From a checkpoint of a small transformer trained on Wikipedia.
Size: 5 heads of 64, 28.8M parameters.
Architecture: LayerNorm before each block, no position embeddings, biases, tied embeddings, ALiBi.
Training: a variant of Muon for these matrices, 5062 steps.
MLP neurons of a small language model. Each row is named by its layer, matrix (up: input weights) and neuron, and shows model dimensions 208-271. Each number is 200 + 30 x the weight over its row's rms, rounded and kept within 0 to 999.
After each neuron's rows, "fires after" lists the tokens most often just before its 100 highest values on Wikipedia text that the model never trained on.

L2.up1283,210,240,199,202,214,198,174,226,208,197,174,187,164,242,172,140,202,117,167,237,179,212,215,222,231,166,183,205,189,164,172,218,207,190,198,148,228,222,210,211,200,212,214,208,212,173,142,157,162,184,241,241,198,218,178,185,255,159,216,191,171,249,219,273
fires after: " Mc", " de", " Mac", " Di", " La"

L2.up1604,231,200,180,209,229,192,245,220,224,192,242,225,204,198,209,211,179,214,168,239,200,157,200,161,190,193,250,227,139,232,217,173,220,218,254,150,208,195,205,172,194,178,223,184,247,200,199,166,198,208,194,176,180,245,149,241,153,187,155,226,116,198,122,191
fires after: " |", " |\n\n", "==", " Ref", "==="

L2.up1647,222,187,202,223,197,210,161,210,164,208,235,188,135,219,198,234,172,176,208,195,183,222,214,182,215,225,201,134,251,182,186,209,183,221,213,167,244,238,222,184,131,167,190,174,207,142,256,175,179,149,220,178,214,214,268,197,199,192,210,204,227,212,196,190
fires after: ",", " km"

L2.up1471,177,181,200,246,185,220,178,177,233,175,256,192,188,190,165,246,175,214,196,135,250,192,203,190,225,186,202,221,218,202,144,170,155,206,252,189,173,120,177,267,180,234,176,173,256,226,239,172,245,154,187,168,239,211,218,236,161,201,261,234,215,220,169,198
fires after: "O", "S", "T", "–C", "M", "N"

L2.up884,183,194,175,226,205,179,199,167,208,218,236,212,224,161,271,184,190,203,240,174,225,191,198,204,144,214,258,158,213,189,198,205,203,246,209,175,221,203,259,186,193,176,185,179,205,213,222,135,257,170,230,217,192,274,175,127,167,209,190,199,178,243,240,165
fires after: " M", " Al", " (", " University", " S"

L2.up510,205,197,200,207,249,202,219,224,181,161,153,188,221,175,227,175,260,178,275,211,202,186,214,219,232,138,228,178,186,200,179,146,175,196,182,223,176,171,128,254,226,212,244,196,215,225,194,196,175,192,176,214,196,201,240,211,216,220,200,269,169,250,195,145
fires after: "201", "202", "194", "8", "7", "196"

L2.up334,222,233,209,245,165,171,192,145,204,245,212,195,209,202,194,231,152,203,252,220,203,194,175,183,190,165,179,181,172,176,217,181,163,213,167,209,260,225,254,231,197,203,174,189,243,211,215,207,208,222,189,178,206,185,202,259,255,135,226,207,154,225,226,262
fires after: " |", " /"

L9.up746,221,246,245,213,228,170,220,206,195,192,169,248,172,179,210,255,242,218,199,209,197,196,182,205,207,202,219,220,182,203,188,211,192,155,147,170,164,212,186,134,193,216,242,220,174,216,221,189,179,282,236,216,190,216,207,229,219,156,234,155,178,219,182,236
fires after: "202", "201", " |", "200", "–", "199"

L2.up909,215,165,198,252,102,166,178,231,203,181,204,193,207,184,242,185,190,185,200,161,238,219,244,207,203,181,168,208,163,218,225,143,166,255,208,162,242,178,173,176,137,176,204,160,208,185,166,174,202,123,234,222,191,194,245,165,236,238,205,225,196,173,169,141
fires after: " the", " The", ",", "-"

L2.up561,198,249,227,183,137,170,167,163,200,248,179,213,154,199,193,242,229,266,236,170,241,192,190,220,241,185,176,214,209,175,194,171,177,202,198,206,213,200,231,163,192,185,235,252,220,208,252,205,255,149,217,230,188,158,198,205,268,233,184,192,137,193,169,188
fires after: " the", " The", "The", " Pr", " Pal", " of"

L2.up1228,177,176,261,211,246,235,310,200,233,205,194,268,216,214,201,180,160,205,197,217,169,198,242,157,198,149,237,193,182,192,164,202,208,220,211,250,137,200,188,221,181,171,181,181,218,178,195,245,137,166,203,199,183,170,247,156,184,203,160,234,174,233,217,201
fires after: " Mc", " Al", " St", "Al"

L2.up1266,252,202,192,210,201,169,213,151,206,233,181,218,211,170,174,236,167,226,210,207,184,214,219,196,219,167,196,180,198,131,292,193,169,180,239,214,209,194,214,186,181,144,252,269,131,206,186,247,202,267,185,213,186,251,192,297,195,209,176,226,217,231,174,194
fires after: ",", ".", " but", " while", ";"

L9.up1843,170,161,213,201,179,176,185,182,218,216,232,213,180,190,248,135,250,194,240,220,207,190,203,220,219,161,200,202,149,196,185,236,205,154,171,154,169,146,221,154,169,186,216,207,103,165,179,178,235,159,231,200,181,186,202,205,221,277,177,233,190,258,191,182
fires after: " |", " a", " (", " Al"

L2.up17,213,239,200,185,160,218,176,232,256,231,192,237,174,147,163,207,229,185,174,202,202,208,214,209,179,190,214,178,188,244,199,260,227,237,145,190,178,157,197,176,208,176,172,188,170,195,239,159,179,223,215,206,137,203,214,161,220,186,171,229,226,233,181,196
fires after: " Department", " World", " U", " Party", " National", " Nation"

L2.up853,193,193,215,244,181,174,206,174,200,155,211,135,192,201,164,177,226,150,251,218,155,231,253,161,174,197,164,225,192,195,196,174,236,206,226,221,217,202,147,180,176,215,202,170,199,191,184,232,161,187,197,193,210,221,146,157,167,221,202,274,171,251,207,154
fires after: " Al", ",", "Al", " Mc", " Re", " La"

L2.up3,170,200,205,231,237,182,246,158,196,168,186,250,208,197,160,231,186,220,212,171,194,147,207,179,199,177,203,200,166,172,211,191,200,201,208,190,221,169,201,231,218,206,205,227,166,202,202,233,301,164,221,253,232,174,171,229,174,222,162,175,199,193,221,200
fires after: ","